Weights of a small transformer language model.
Architecture: RMSNorm before each block, rotary positions, no biases in attention or MLP, normalized queries and keys.
Training: a variant of Muon for these matrices, 6865 steps.
MLP neurons of a small language model. Each row is named by its layer, matrix (gate and up: input weights) and neuron, and shows model dimensions 149-297. Each number is 128 + 32 x the weight over its row's rms, rounded and kept within 0 to 255. Numbers have three digits each. A neuron's up and down rows have the sign that makes its largest values positive.
A block is one neuron, or neurons of one layer that tend to fire together. Before each block is what it responds to, as a language model described it from the Wikipedia text at the highest values.

Description: Past-tense auxiliaries and copulas, mostly was, also were, had, been, right after a subject in encyclopedic history text, e.g. "The station was opened", "He was born".
L11.gate405:097104084108185095152136124124118158153142116132116115137113147177153120081134170134102114148162121095166087183107146177190170148135068112045074090112142150079123120116114177126164125161145164146107068125092128141188117121107152214139103139097137087146165175123137171144118084091169144117141177114091159132132099106120140168122149126180089171083151126100145146176155076138165122152113145058135104161183121118118113156142146091199078092104115198075
L11.up405:096132167151075111144121128126164122086096107143108137159096101073094080111167162114168083115165138110164107141175141140123094067133115131104074122159093098158069182081066116133143105130114115139164108161184082076143100131052181196135135114099133214105173168214153131081131132120184071110135139148143144147116137106090116149127131187105130090116119179123109111147085183171154116097157121170159131117100141155132131184088136105152099094103118154091

Description: Fires mainly on com/Com as the first piece of a split word (Com-mittee, Com-mission, home-com-ing) and on sentence-initial He.
L3.gate108:153127150098127121152184153127151042108124122103126139105162080158117082117136127073134103166130090177102141137147150112145082176150074149123066158105070121125081153091112140196180050114172120121092113184080128120084182130132117144101135148095101068147146171156117129155136129158174095121130142083129131077109136108086150135077153132111087149132116066096155114104094124109114157171091159116117108131126084143145122156099127163103135145101105127149
L3.up108:091133101134092128093104164084168131174134177116118105118150169154109149089110132191116127095142064123145101036151154142109154110156096165074123126151126132159113124105185063159117123119120159099192124124189131121138071184154156113141147094086154078097164095136163092137126198134099120143094118196145126089154127118161122196188138061127084106130145152096130174091123126203095064102155067204119150160114139141146133161102099104134105099127117111131
L3.gate156:144145146077091171153126123201187090086132152134128119122205107171114084101082106081186172169128160073051109178123113149138112094152133125109129211160121182149118114136131150118119102122197129111100118186168162135096218081071150121162154133116122069112103144097130123151137110115163117171188169116109087164177103133144156071110125102108123091160113097102111152113096145062123126070127141109127108122151136129123141132102111152125193100175088116165
L3.up156:112152117120090105111114093129134126055131161122082146116161083146127145077145096065181059151181138165130167131135100172124118103129105070090167163124149053090049138167114054064151184161176134140140134158136131148115101167158112087175136104116130122102126095152132139150200107155186078128162111128157168141146139112088151130168113143150134137132198055128130142127124133050058092166091126157153149118184170121151049132120169099175137101093085126108
L3.gate190:130069150127173093142095140070117086091165116122128068095147117139102076077111188198120111106164043164129135181085146133121123112118106140117085109140144178136067132108168173157175116108191139166113156080108106091130120145129090116108172155080181147192121088121092090089168023154169103104171136130153137162090120064170121122174145091133144151089133157153125085120147107146125122121133160124134124092163101141136109152149115127121073141121123169094
L3.up190:108124065092108157106119149130096111158145165121174161147197176133069159187142173106115165160133140147123127136136126113201141131140101174121084175103217171136120179038152177163157118159099128164147134116156141156121123109110121105133141085143131135169156089131153136101152143129130135142126076116175091086150144138137101105173146064151130093131118143090112112104132097145132074167163109128111199130123109116121176126061175163146116114085114181159
L3.gate238:138086158144174190104114133118186070111142116132153112155151102142101084098093176151149113069086071108061137138129150131112097110110159158105155150163138161194169140125158127101095125144181145119129140085138177152115162154128116180137108163131130116093114143135097102147111174194153137108161095113109185127139126099094158157177113119165159124167173136106164118081163131086126157144152211129120170155149183052155128128139120131108133096118133126116
L3.up238:115183121127081168125072130150089142154114195160130125069134104155134149141111127081108149097093051145065111157157137129120138144166127143171114081139134037139134123136154165094130135174159177093115162184165153100183137114108135204160121143184107113176119128183166153112095100120076101089125142174153097094093156110127140151170128122170114182080143128113114062127150135110134121167130177073157075128130153071123169156094106164173142119183041136109
L3.gate363:193132146144156102115079131162125118124115129105146199155129104122156128156130119154134121135120139096117118073170090116149129110192142103136114159093131112118147154138136121134140119076104127181121092176120167160163175162085169144181116111112150120088155117151161168164105140162109106133088142182166082136099063158132086077110114144169139119142125115113134139144105074129198081147132143127105122149117121117107086200188066166141142161146142174093
L3.up363:137093115154128134159136113165107137110108147081097162142156166178133122162141147080120107117107086153201119155101079127130083129098151115124122086114104072139120112092095141160099111144157145125132144155078164105156169156139153127078142130132097137155115118197135107149153158176104087152077108121184151079115111130148177165087117142086196140078177133128161084083137078085169150173172089115164125098128181116117100098103155164076103203127176094172
L3.gate426:194133099112116107135156090132139152125124134111126164138172113132096106153149087121137121103121160141201095090159147140132159192159134131162129132145123137080117083126134107121140137078123212155152129128156196068156080152133143143183213136104163099160148101182095129174125111113116107115146147132112152055163176114100143118058124092089096190137111131155080096112130106095136086120108181122116162146116139132170106155199101093159094158139156103162
L3.up426:071144168165166115156152094097115127101127031078095112159076085116142101218146110134113080138121109139081157146120150142154167089156129091132051142151163153143133073143105097117146130085199097147212115120125137139163160112135147157074165126114149121149087142094116163154075158136160084147081160164172117167091160102124126132115084064145099100173146117141098113055142198131171088209147126136182096170096083141144077181182119082116151143156112124109
L3.gate456:127208130126133134117123157163127175107161170102112148131102101180149106142101151126135043135108074095127168171102135129139074158175165077183107227116131123174113125113159118132119093083125099163123098098134073174101136117067145160109049150109130135110109126081122102070221122161135168165185127114148162149098016101108151117137123164065135097135107084160048081120134107119149182201105179127140076128147106188166131204117129114105079160124123189101
L3.up456:135157123112143123121139103193164136155167137101191107174137135165141117095176083075106112062100090096113066182156110135161123107128142098143137106136129088096152141144168059084124012103164115103115112188118144135117139131094118126147122130077118091125115122073126115153074118109204199151136204191146134110138138148140156123140111111121089175156143137152094091106150143125166160169194128127138062187190191183094146123091128126133155157129132142204
L3.gate558:126200054087127122130123150115120094121191092133100140190179069156088113109145160143110087097131112119141148042095155123161123135194137152137127124076175131152153102156154145070126149127163052182162144117130105151171110133138161153112091161125073110090129188100135111076090118120123167158127128151113164099142134086147118152081070080127067154075145007118127152154137114137111146136156101117138133151058181106106130147091156058098147153141150171134
L3.up558:099126099149130120150127118123120080115168115158121113105183099127143045136141143111168124115187179118076101081131126033157092178106070159101089148085202102214119091067072081127138107123121107164115141061165097178129153094141103092146129116138069084165077134164181141176164142110154174157176113101187130107120160142162136118129059134125113110110157139150115137122151095106169140172124127128127128170100093076093092172128053071129100169120129064110

Description: Main verbs right after their subject, mostly is or was, especially after and or a pronoun, as in "and is credited", "He is", "which was".
L12.gate72:163093191134116171120170136132094035125162113165172118149130149127137127137136128092102094188116111090124083114122135138160189115108147077146154135094149110122182183152160159175127108120142131079138132141108123142117147135065175157086187106073133212156123129167119094090148138147176116141154143086141176099110132159150114158158166149149186109038192158161104083124134126149104168127144150113162137102136120148090156115137103121140148126133148111083
L12.up72:057165093153095117112108142064106201156073069104147139103082102155154119095126108132188172135141101201091165149155123089112128207210090106067153128208110118143162076122134122112082089122127094156143165104091127152148106117151108127163125174168148107105109129119105098095119099181119117107155130087144102080144154083083078129157079107115155189157094132103138145083141101091085101067101149100139146118112128110100132140136120147107128202083098131145
L12.gate265:070147138095106129122122125146084133108100112150098120166151160147115105163084081128072137093121145148131150162182160172156178084154184143122137171187229085121129161090131111163137100095148132108120103163173153114130122132084106144070123175121143168140115087141059149130150101113218123186173151194148135089128107134172111112129170161118122155114114182108104182110101078115164111130151089112116123172164122119143162143154130115141082101114122136149
L12.up265:133196110157141134150165092120139138144097150146188149042085104107132139094136121105143119075130070082109155176111141146143123189120131099087158097114152105090104208157111145118123154142142126182146136119132167189123150169099132194149178097108165128090181054077183138136121173127138120122076148087120183121208140150061145101094098182110102171086103128121150159114147134091166087153124112137083077169122150108140162136173117158137162117139099153115
L12.gate360:081202193080096073205157135138078065118131076139120068123124100089115159139145212108124084141159145122044153099124147128102137116149149140156091120085137156137138040143149074144139138144134159125136120074077155166145129112168083221073091075138096104136140186101136155145125135175137140136130171137115128057111146116157088158176122132118073147132098081113098089148149120136076129128111114150135106108090183138129158134159109112147162139137135155164
L12.up360:105153131105146129105147141138141157095119138208141179079122145088093164144130126150203115151089187137136053151158131147109121125085188113125166096147127125154133124140100062168158133118143060152143179107156171145130161161133173106112142128149135128112127133105080122145167133164124132169123113137114124125095114171185106176161155138115118161109110073139136091157132172083123137129116099135099151074070162184126123136202134120091109081133103196125
L12.gate423:090133155112138139099110100090114122123185103136114144108128115079121186081034115099093131082129114119164171139134129196102132154137099172146100134137113092132124162119066108070137127181155087166090116093082124109115129151142183147149128098114176151171099062132164133163132136114169143099150105156120180083125159116146161131151188102131100163112091129146154153120123105160171129190156171145115113086092113143075165164133073138106063092092088184126
L12.up423:111143156121118172184092157100103104122152175147180161106111171151147091141083148093112139113173165119166143125099134188128153116138126159194136105208190034111171144122157137153119093098082074052123140115088122037116126123127100123121117157091101081134143083142149113116090145139149126120153077143110155108127149128111087113100073167060093118110128155150121120070102115161109152098082155105120128128181070169033097176145103078111093093072076157117
L12.gate446:175115123106115094107164113184137151135161121124136145198164182150145199142100089133147140110130138086132136167152114130168179124160092119166127151129164120168090113086140098107121144075135131130186134083121138152101109129136065137138100107172100133079131145067145147152123121151170134117121098135097127152152121139150087141107151160142142137121149125157120093115050136143155100138109128130205111125114124131143144143099107143144087097162154130136
L12.up446:138126152136111134096139105121141071158132060126093092132109152096112121066073121147127156117112169118161144168142167123129092096192107103102143173131122168140127177122126157170164124207080119130069107180118137099132167138109132140192108142103165123166115138126125124213124075186140148072192138140134077098153130103146134153131123131160143141130159224198124102142110172133152115158101158142209131171078118155149129149148130160130159151105136160148
L12.gate489:166141089162167145153161157057120149069140085135166147119161104153144127145154128113108116140092177110155140124171094125117144133101122154091099137112185177152190088137118121156109089121097153154078156114180109116154113142084103123119094177085106128100123110133119103095155124070161172183127216128073109077103123127095108084104097102119124103151158118113112176165203128123092047122150033121101127108151120136092164123110137156075112101179099134096
L12.up489:125126101119163159128123158086152156123109132126144097125129100135122157076143119115098138139176152089104073167141138131150135153130176113072115081118138071109153122065082173151110085125113171183081110062136155124125145201109114152107147113087149138124170089167087136160113093155180144131169106127143112088155179148188116100165114132150016116135126157106133131164139188087131121104063114159129127058148123160123121157078087093113127165072101204113
L12.gate530:183137174160119122055150119109130147094130089137162182133095084133139106093204075088076085141099089124153126180093090165187068173142160154100120129161119129127092166190106111144088120168164099140111064163117135165128116123153103181118145138101094194165113142103153151053090174081135153139154113124135183136132172167163159053085152143082116196096093114108175095075114108103043086125100133175113108039138168088109146136162176146143086137125138091098
L12.up530:118086109090124107155131137122086155085074092082148123104143179202132061107090158113113118109084142138167161142142191140136121099089153125152136127088130145085164134180103174152122129155115140084127138189172135099127150156057125149165149120152101126117122137150107147091152164137188164145116066088150076120118162139139194135144161134073162152163096105163139192115176159136131075122152084123158158155120137149176149152160121171116088148110140090139
L12.gate554:180120159161086186098118131125110169074082160124152130097100159137097203165182103120109106105080110111118114158151134124141121081091082112130103105102134095184148131140123100112114057102097108125134107105139079089109126150111134116176108167156117143114110144139146089189139120131101122164117096154111089101120093176162071091068090173114155095201152087177184166108170095165169171081150124188116109104153137078094148170127121079111109210133167132183
L12.up554:093098101152172153155110203171140111128075134150135125108140137143101146124149139140102112119152158126144145116082130114122075095138145106216119120093143098149081131105128096160090095134076119114161127120067169076135120096152190142137148105154089122088092170129126178177126104107151165161101122194117119156094123086128121156073149127091133142136087195087089079135187084111178132078138104088190115084183115060085114169126160081139159142093119136113

Description: Middle or final word pieces that complete a predictable word, especially "ff" after di- (difficult, differences), plus "re" in There/Sycamore, "is" in Illinois, "th" in Furthermore.
L11.gate248:113072175104101150083111104090168127137180176072157131148180151116108186133170158173115111119126139144215118133107152110172128120142104134156089145126111121144102197060093136111137134120120129146111160161095165129135116034106124178190090118086152130123135103144120086121134157061155086140181134163109147074135150129183177061140098150114139114092159116094119160135199089099102087045163097151113122189140129155134185128159169166133128059126166150110
L11.up248:141153150160116097082166103146085124131159168166134157175131096163125157093160090118094140141130136113159121080093098097132158136117095183203224092118111066191162161137153174131156098171136098145180169124168152151110170121171082153127187202105112142096120116127184104120128181178119138133050125119147107165151153068141174094114179098097163132149128120132060106154145115142120165094153141143163138099156182084157133113105202080128088104125150125124

Description: Final piece of a state, country or region name after a city and comma in place phrases, e.g. German-y, Switzer-land, Tenness-ee.
L12.gate43:151137082136126094161128155096108095195191045128138136145162139130171088116140153117167199118151179172174167145095136112106119099131180103124143144105155080121217117086113190044147117186159108121129151139117112063097094142045125134113171184172105137084141161132182140149140169136121159180140123101112142140046099097099114131131141105133075109092127101134111118119131092103105112092120132146088199140208118094092140099166161139121120111105119164109
L12.up43:143110205113105147106171101146179091122114169135162133143129102122144153145170166149162133088113122160123155185104127074165114169154115105121145096107164104103146156124140143131108113120142094140190126111150128075085136145194165070186117184080117124137124024174074113152159079190168161135106119135191154132151129121150126145094151142116114163096128128116113132075192132111036128144137147131141131161151088144072164128173158114175122090106127112089
L12.gate76:137095113094119160166145096126139113109167112117118133176120078140103122163095183077158122090140173082139113161113142141178134079164175127077152128114125133079156164093099135069172096104138103140148150155051111122119115070123154093136138090132085146149161100170139144091073060131146180091122078114176146073038155101134134102064112086083117087093156104101155156101147141098156062134151147205149112130184178145050135176131169159201099123140152099156
L12.up76:095121122107087160140202180157096161170147151093138142112120189194104144154144125103111156164127157096141130119144129074132209064107180181095144141117100123125104122126164171155068116108136092112098091119036148097074129151103123154162149106093164137094093177127152090093044156128144193161119092143063169138187175124085117154109183125134145076148088139123175175117131101101104127128146139138108181075156161170146121158138139139128146170112147050113
L12.gate156:087105083139136047141092144097148110106132169186164107122138188135116147108157139127088128098122114172149163087179090130210110127080086145134149132107139143113124147144110136133036138150143169108065118126074098141124149125089094116151156148070088146154101151079097131128153153176113128098071122136144069084077157104157056096065104088133127087134144141113167072116113124100113163086078191068100127143097063127090099140141114136102151086085098134105
L12.up156:105125073166143166162142079063123117138177074118145110127184152163174091104090125107081131122162108194110176072130131136075151132119142129115130070218131111098148103095081180122133213166183176104155131089126147157144050132145102126115152137059167173121107186183131136176151199146168171141092061123157112112118130095115104131056159058159126141103098169129074180117086127097069111092116144112110127145126134123155178100164174161102156086134094104121
L12.gate206:118061138096163119112142163082114127100134117146135099150155192130145187114119133143110092092133157113126084101123107114114132140146116102107100149207158146124195167138098163113141118111126140113074167168160090183103179129133102223107134125103099101156140125072158101119156095182144178133122082106158151120062121153062123153116092154140144109127112129165095054103147098155121106104101075128176084158098081126149129167099089069147155139166212187131
L12.up206:157092126120107165140111127143144164166080152108124136174151074164133159148087111152071079108148077135100167163023100180123106084145127152120162103162136154113132109124161138107106130134153100099155124144070116091114142181069121116128232117145128152091157128162151221146116083122103120237144081177189171141139170113067167084111151155137165147185144123152118101107104108099143136097151126118100134124142057121127117094095093103060179161167110134119
L12.gate336:150150141128160092119034066126150144096101115080197126109133098076090115136092142126161112107128121142199104091158118171115122145085106077204142086089160145173143148168073150087114154061136151132179177154053088162106138105135088121138111172162107133124116161089100127142099148111114129161093123132116120164124064075154104167100116122111153161085107100104166119120102051110144110123081105148138154117123163142044129058171116111158149124136067102112
L12.up336:149129099096135153094148136140126161196170078153150123089122111163082042169119136148113025070123137106115134108118121151079089135155135107160172179087137116193160132143161116133101108088138136114018176108145099124112132137165127085141156139131147126147130127148139178119072116079147166141199118183135142064083064115094133083056180108091144086143121122162138139175123121098153139110076103136137186116148092150124156086142087110144124097114186122127
L12.gate413:126089124021114109174076140135159090136133162137091167165143158152131068105080115109170145083101150137112147141131186153108075159158189117129124137156117118149174147138104150104173156069158119102118115194071146211151115114164097126160073164092135151116134144163136113143176116113195118107201122140148157087122127109180174109176100166138114114095097085193120145164158096109134175120096192135137122140100098164078111175146141112115151104142121111123
L12.up413:117079038138091153110054064146099144058155156130154096152128183209140196175158079089176106139132141170075116114149159144123138072128159111142143132167098107119151170142153141106125065115093179168114137153064181129143083133146160153158176116119185182140144129102122126117172142150172109138153092122158153143159158082162126153088122182111122197108103108194092102072159154152107109108094075123092090139109138112110169172150193123103119068091138097087
L12.gate488:118075125108163151105111103151126214121086097076147087138115182120174126132138098122049163146068177136123129150118128146114088102167082187100134134076134117108090146174117110092088121087100081170104126139128116152079154084117172155161115117143164096097140129114153140136110146129210192132149183130134151116181108122088111115113149113098122161109102141165135177137109128115168132172153121123146095193119151074201096113135136131087170128126160095135
L12.up488:144078120104155110142141104126087103092097178104134157071118199151169113059139129089105124110129178106128119131155202139066155108139152126133117154175065157168097108143114148120115163139146136171056143098161126125157089134169075130100160175146139176171103139098104128111116149094212102150157104132126101140156152149113155113091073088077115064175170138109170100094157156144151163153153089103122113141194108100132133088131106149127079084144141191162
L12.gate502:196074149136134143119120065137146105129172133113129110171142102099158127122149133129104139176032101151144102131129155185168152070090186042143154054150133106158114076141101106151140151128150152140133121111122103119068149112119113121137095102080101161155065112108116173163129100152115055137170086159076125083136146105170135125111082128128174117121127115100110197107152127148108096115066151145150105060134107199085143209108146174131113125078127133159
L12.up502:108089144142206120137081047099224062123132141126131163162147122194190098080106126138168154131092146143122121107117148180139124107156107108128179141165150125164183120174069206179143176109175128146115093114133093157111088123119157137196140155104104178098091110127104106099062125119102087108120166150110137107109125123166150139123099152145180184123090082066153133133149154152129101139141184169132166177101153143095106095136097110150177140115108153147